MLP neurons of a small language model. Each row is named by its layer, matrix (gate and up: input weights) and neuron, and shows model dimensions 80-143. Each number is 128 + 24 x the weight over its row's rms, rounded and kept within 0 to 255. A neuron's up and down rows have the sign that makes its largest values positive.
Before each neuron's rows, "fires in" lists the words (lower case) most often at its 100 highest values on Wikipedia text that the model never trained on; "fires after" lists the tokens most often just before its 100 highest values on Wikipedia text that the model never trained on. A number after a token or word is its count.

fires in: "there" 54, "it" 7, "following" 6, "kreskin" 4
fires after: "," 20, "." 16, ".\n\n" 8, " (" 5, " The" 5
L3.gate1189 [104 157 114  76 145 121 152 101 115 129 138 153 159 106 121 108 153 141 103 107 109 117 144 115 125 138 132 143 114 150 190 178 135 150 131 115  94 134 146 140 111 134 176 189 139 133 143 140 176 123  88 140 121 110 121 139 145 119 141 118 139 142 132 100]
L3.up1189 [130 102 125 147 159 133 176 135 144 148 121 139 140 123 126 147 101  79 136 160  94  92 139 152 123 122 117 141 119 123 133 108 113 136 130 147 150 111 110 114 146 146 124 138 115 110 125 152 163 147 132 158 151  73 141 116 103 148 106 156 141 140 139 115]

fires in: "tammert" 15, "gladstone" 15, "gotha" 13, "kreskin" 7, "kanter" 5
fires after: " Glad" 15, " G" 13, " Tam" 10, " K" 6, "mer" 6, " Kan" 5
L3.gate749 [144 130 179 133  82 128 123 168  95 105 159 184 186  94 103 141 121 129 150 111 118 138 133 156 131 138 127 114 171 124 140 131 142 137 152 120 124  72 117 104 115 116 137 117 146 139 145  92 152 116 117 170 139 141 132 102  49 148 136 132 102 130 123 125]
L3.up749 [123 137 157 118 138 157 134 155 171 112 129 133 139  91  99 152  95 118 119  90 161 170 113 189 136 122 146 124 110 122 128 146 118  95 178 106 163 118 122 135 111 108 145 132 145 128 126 142 120 162 102 120 149 158 135 107 131 157 145 105 118  78 134 122]

fires in: "13" 22, "14" 21, "12" 11, "15" 8, "24" 7, "23" 7
fires after: "1" 77, "2" 22
L3.gate25 [145 107 118  97 130 155 133 151 115 133 141 113 150 151 130 143 140 156 108 116 164 117 133 115 154 113 149 168  91 129 109 144 134 126 143 160 152 149 146 153 117 120 135 129 136 139 137 125 145 134 134 150 119  83  81 112 124 117 128  96 128 147 108 134]
L3.up25 [134 130 106 131 125 138  98 130  81 122 113 119 123 121 143 125 157 113 162 127 120  94 124 100 155 102 121 130 161 106 158 129  96 128 128 123 114 195 110 153 116 141 159 119 104 119 117 140 159 141 149 119 156 115 116 118 116 144 121 118 122 123 145 122]

fires in: "these" 34, "following" 11, "similar" 6, "next" 6, "this" 5, "same" 5
fires after: " the" 23, "." 14, " The" 10, ".\n\n" 4, "The" 4, " of" 4
L2.gate437 [136 101 143 165 139 105 170 132 157 110 131 148 113 134 124 162 113 169 148  93 175  93  82 116  93 124 140  81 176 136 175 127  96 170 164 147 110 148  78 127  97 118 149 141 111 151 147 124 127 161 117 159 120 148 145 111 104 164 105 116 183 123 132 118]
L2.up437 [108  85 129 172 171 116 135 137 157 136 135 125 113 103  89 156 110 133 122  89 129  95 102 108 125  27 119  85 158 126 135 152 147 141 143 154 118 123 137 126 119 135 153 115 115 157 112 126 158  98  94 139 158 119 126 129 152 159 136 131 176 126 136 123]

fires in: "as" 17, "also" 7, "not" 7, "then" 7, "later" 7, "some" 6
fires after: " and" 51, " well" 17, " but" 8, "," 8, " or" 4
L3.gate227 [120 139 127 115 131 124 127  72 124 145 160 129 122 134 174 141 118 119 129 160 115 164 120 113 167  92 130 142 166 122 130 118 114 127  82 145 122 134 170 118 112 110 114 123 133 114 121 113 129  66 109 118  80 133 148 163 139 144  76 117 103 110 117 122]
L3.up227 [ 81 105 142  91 168 143 122 139 166  93 148 158 149 173 110  92 150 137  95 118 123 138 157 134 133 151 134 156 153 108 118 119 137 125 102 155 123 138 140 167 126 118 139 162 106 156 150 138 100 144 153  74  96 122  88  94  99 156 122 143 132 119 125 134]

fires in: "father" 27, "mother" 21, "parents" 9, "husband" 7, "close" 7
fires after: " her" 20, " his" 17, "'s" 10, " a" 5, " the" 5, " of" 5
L2.gate466 [130 103 138 140 140  80 142  95 155 114 135 106 161 127 101 113 139 136 114 144 145 134 105 135 144 118 149 125 131 122 141 177 107  84  81 140 141 143 163 119 136 139 139 169 163 132 137 166 112 126 123 103 178 151 138 123  90 133 121 144 141 111 125 155]
L2.up466 [122 126  99 143 129 142 111 118 144 103 142 151 145 139  86 149 145 131 115 117 109 134 137 141 110 109 134 117 140 137 136 178 120  80 104 128 187 152 144 128 163 152 136 178 135 116 154 142 121 161 119 108 158 166 141 163 113 152 133 147 136 106 122 164]

fires in: "father" 21, "mother" 17, "wife" 12, "sister" 8, "round" 7
fires after: " his" 38, " her" 21, "'s" 6, " His" 4, " Her" 4
L3.gate1407 [139 123  82 112 117 123 132 119 147 150 108 103 122 140 112 130  89 133 119 130 104 113 139 163 130 136 151 145  92 117 127 126 148 114 148 130 153 124 167 140 165 110 146 111 105 106 100 129 123 134 148  92 158 164 109 163 102 135  79 171 160  90 115 137]
L3.up1407 [150 185 102  99 116  99 107 134 135 129 105 129 107  73 107 132 131  92 133 132 148 117 140 127 122  61 150 146 141 128 166 159 115 125 183 111 166  91 145 170 154 150 166 128 121 139 128 173 102 160 111 121 131 177 117 174 109 132 108 144 135 110 105 111]

fires in: "march" 23, "january" 22, "early" 18, "february" 12, "of" 6, "april" 5
fires after: "In" 15, " the" 14, " in" 12, " In" 7, "1" 5, "8" 5
L3.gate1525 [144 121 130  91 129 120 111 131 162 173 156 107 107 134 108 131 148 156 126 161 110 141 165  93 111 117 137 118 149 119 134 134 147 177 163 114 119 152 172 134 137 107 142 142 140 161 138 118  96 146 132 163 123 123  95 125  86 119 117 103 183 177 113  99]
L3.up1525 [145  86 115 116 130 105 132 127  99 145 168 109  91 115 115 104 155 132 129 140 112 111 117 144 121 109  93 148 105 121 169 124 150 121 131 127  42 176 164 107 138 108 102 128 107 156 127  98 131 127 145 110 125 149  82 115 100 108 124 115 143 152 103 145]

fires in: "also" 52, "her" 10, "second" 9, "another" 8, "she" 8, "it" 4
fires after: "." 25, " He" 11, " She" 5, " but" 5, " The" 4
L3.gate554 [120 157  90 104 151 102 158 126 134 143 191 129 145 135 160 146 164 124 143 109 137 122 129 115 157 114 102 103 127 115 104 110 111 162 148 131 138 110 130 142 164 154  96 137  70 157 126 163 137  94 174 123 122 127  82 135 129 112 154 133 142 142 138 137]
L3.up554 [119  86 100 135 106 163 129 175 160 139 133 143 162 135 103 159  74 137 193  94 164  89 125  99 134 115 130 126 108 142 111 150 119 118  99 144 128 121 114 126 124 106 128 118 163 121 114 111 177 138 149 126 144  90 119  89 107 151 105 110 123 170 146 142]

fires in: "9" 25, "8" 9, "9mm" 6, "90" 4, "98" 4, "97" 4
fires after: " " 80, " ." 7, " (" 5
L3.gate746 [120  99  85 135 130 140 159 166  74 130 160 160 134 120 111 136 119 127 151 155 117 164 177  99 127 143  86 165 152 126 106 159 119 122 162 127 165 140 112 118 101 126 135 130 133 121 115 143 145 108 158 133 152 132 128 120 130 144 118 116 117  63 174 106]
L3.up746 [136 162 132  95 121 140 134 176 117 118 128 150 114 131 113  98 111  96 117 123 118 136 148  69 102 184 121  85 131 137  96 133 159 105 142 136 132 118 167  93 137 116 103 128 147  95 110 135 123 145 126 123 122 119 122 165 117 159 122 106 102  80 166 130]

fires in: "gebhard" 19, "gotha" 14, "villegas" 11, "kreskin" 10, "tammert" 10, "gerd" 6
fires after: " G" 33, " Tam" 10, " Ville" 9, " K" 6, " Ger" 6, "K" 4
L3.gate1025 [113 127  87 119 140 169 140 134 143 144 180 141 141 141 133 115 141 166 119  91 162 101  79 133 160 123 130  82 143 104 132  88 152  98 126 109 127 123  71 138  80 127 106  75 128 136 134 116 133  84  90 137 125 166 161 120  85 104 163 150 139 138 136 104]
L3.up1025 [ 98 109 169 123 120 118 104 110 150 120  97  99 141 104 140 106 126 133 113 101 122 140 139 117 102  82 135 133  80 126 141 117 108 136 134 126 152 143 159 145 136 126 177 141 131 131 119 140 113 150  92 121 115 118  82 121 101 109 130  93 151 103 133 151]

fires in: "29" 19, "1969" 11, "1929" 8, "28" 8, "120" 4
fires after: "2" 60, "6" 24, "3" 6, "5" 6
L2.gate1291 [110 158 112 131 151 121 131 139 142  78 155  91 134 131 121 176  90 132 109 140 153 157 115  96 118 149  92 132 157 122 105  96  66 121 102  81 125 117  84 123 112 180 151 131 140 137 113 114 125 143 122 105 142 135 145 101 169 106 128 107 118 161  90 158]
L2.up1291 [126 102 170 130 132 146 112 117 141 162 145 124 103 142 180 132 120  98 130 135 128 150 116 125 109 143 121 162 115 122 191 137 127 128 118 139 157 118 130 190 117 102 117 131 105 193 141 127  98  46  93  85 128 153 134 111 123 137  97 176 155 149 110 183]

fires in: "9" 38, "8" 9, "94" 6, "98" 6, "97" 5, "90" 4
fires after: " " 65, "–" 27, "-" 4
L2.gate1329 [108 140 166 106 134 105 148 161 110 160 137 126 140 169 137 108 154 126 165  97 143 103 130 156  99 129  89 124 180 121 142 138 125 144 131 142 142 171 128 140 134 105 164  76 138 116 116 176 135 101 134  75 134 123 113 139 129 113 156 135 138 107 106  87]
L2.up1329 [119 128 134  96  91 149 153 172  83 126 118 172 165 142 161 132 149 183 143 142 105 163 151 123 105 124 108 118  93 120 133 124 131 135 164  99 152  79 125  72 115 151  96 118 122 101 134 137 119 130 143 135 117 148 108 116 140 108 163 147 113 147 119 103]

fires in: "10" 39, "100" 13, "107" 4, "500" 4, "won" 4
fires after: "1" 82, "5" 8
L2.gate823 [134 136  94 108 149  79 113 100 131 124 135 131 136 107  97  96 132 162 100 152 151 101 149 143 128 147 153 144 142 118 158  88 145 133 136 128 104 144 149 131 137 101 116 156 152 135 106 128 140 173 114 133 156 154  99 137  82 154 127 122 103 187 162  99]
L2.up823 [120 123 137 160 109 151  78  67 105 139 133 134 162 135 134  75 105  91 127 124 152 139 124 170 155 101 167  77 153 134 148  98 117 158 121 113 123 111 131 127 103 141 163 135 141 153 140 154 133 141 103 127 107 127 121 139 123  72 104 143  71 127 123 126]

fires in: "18" 16, "13" 12, "17" 10, "25" 8, "16" 7, "15" 5
fires after: "1" 84, "2" 16
L2.gate22 [116 147  93 175  67 102 125 135 157 112 120  88 105 139 132 108 118 109  97 110  95 105 147  68 156  84 129 115 145 105 137 134 106  94 116 134 129 126 140 140  91 108 107 125 123 133  94  89 171 178 132 128 122 107 122  80 140 139 175 108 143 144  99 106]
L2.up22 [145 129 130 107  89 125 142 159 140 179 113 126 130 124 113 104 131 150 203 139 128 162 145 114 148 140 153 155 127 111 138 167 148 123 145 136 184 160 122 135  85  92 124 114 167 155 127 140 138 135 156  95 140 117 120 119  97 109 121  70 161 153  87 109]

fires in: "october" 12, "september" 11, "december" 10, "november" 9, "march" 9, "june" 9
fires after: " in" 37, "In" 22, " In" 13, " the" 11, " on" 8
L3.gate166 [121  89  99 123 119  95 109 135 169 125 134 161  94 161 113 144 145 144  92 125 115 109 114 173  99 153 168  95 111 170 155 168 141 148 130 119 126 130 161 109 119 156 121 116  85 113 161 137 106 106  63 112 116 134 106 163  88 148 103 120 139 167 108 135]
L3.up166 [121 141 155 162  93 122 128 161 162 133  85 118 109 143  93 168 148 165 108 167  92 117 122 127 170  95  86 129 140 132 111 108 161 119 138 116 101 148 123 128 134 151 142 130 101 106 133 102 106 111 116 119 104 135 139 152 153 140 114 144 120 154 113 134]

fires in: "29" 23, "28" 18, "39" 10, "38" 8, "27" 6, "37" 4
fires after: "2" 54, "3" 40
L2.gate33 [146 163 123 131 118  82 145 160  96 118  75 144 173 180 147  99 127 149 172  95 129 142 160 112 127  83  74 106 129 115 148  66 128 124 125 151 172 143 127 160 151 151 129 143 117  96 107 120 135 123 126  89 113 118 113 133 108 129 132 132 125 116 101 137]
L2.up33 [164 135 150 186 151  99 119 175 147 156 114 118 153 167 138 130  89 124 151 133 146 130 117 120  61 148  98 113 124 149 111  96  97 116 120 112 171 125  84 160 147 176 135 118 140 161 135 184 145  84 118 113 113 122 122 137 157 170 100 168 160 122 115 145]

fires in: "no" 21, "such" 18, "most" 10, "7" 10, "some" 5
fires after: "." 42, " is" 5, " had" 5, "," 5
L2.gate144 [122 145  89 116 114 104 143 108 124 141 158 123 163 125 111 139 122 139 128 164 112 128 130  95 139 151 105 146 144 119 165  97 133  86 119 134 119 170  91 110 119 122  82 122 140 107 110 144 102 218 122 111  97 138 103 108 168 148 152 131 100 130 140 139]
L2.up144 [152  86 105 126 108 156 115 128 140  62 115 155 126 156 119 133 107 111 119 101 130 124 151 102 121 119 149 118 124 129 108  95 141 112 132 121 127  55 136 107 140 166 138 171 145 120 148 116  97 162 152 157 129 166 162 168 149 134 132 160 134  91 123 162]

fires in: "9" 23, "978" 14, "94" 12, "97" 7, "98" 6
fires after: " " 61, "-" 9, "–" 9
L3.gate768 [152 101 132 110 117 109 150 134 143 126  79  97 103 124 112 164 127 147 129 126  97 107 184 172 148 113 110 129 141 127 145 139 131 138 154 100  90 117 119 124 151 122 149 150 153 118  78 131  79 128 133 109 166 139 130 146 131 143 152 157 130 104 155  69]
L3.up768 [124 117 150  92 102 130 154 103 127  97 110 120 107 140 126 146 136 141 142 113  73 120 157 137 141 149 127 108 115 126 127  93 166 158 139 141  94  95 121 128 159 108 121 136 159 126 114 129 137 126 110 116 152 128 130  81 144 120 142 139 119 135 145 108]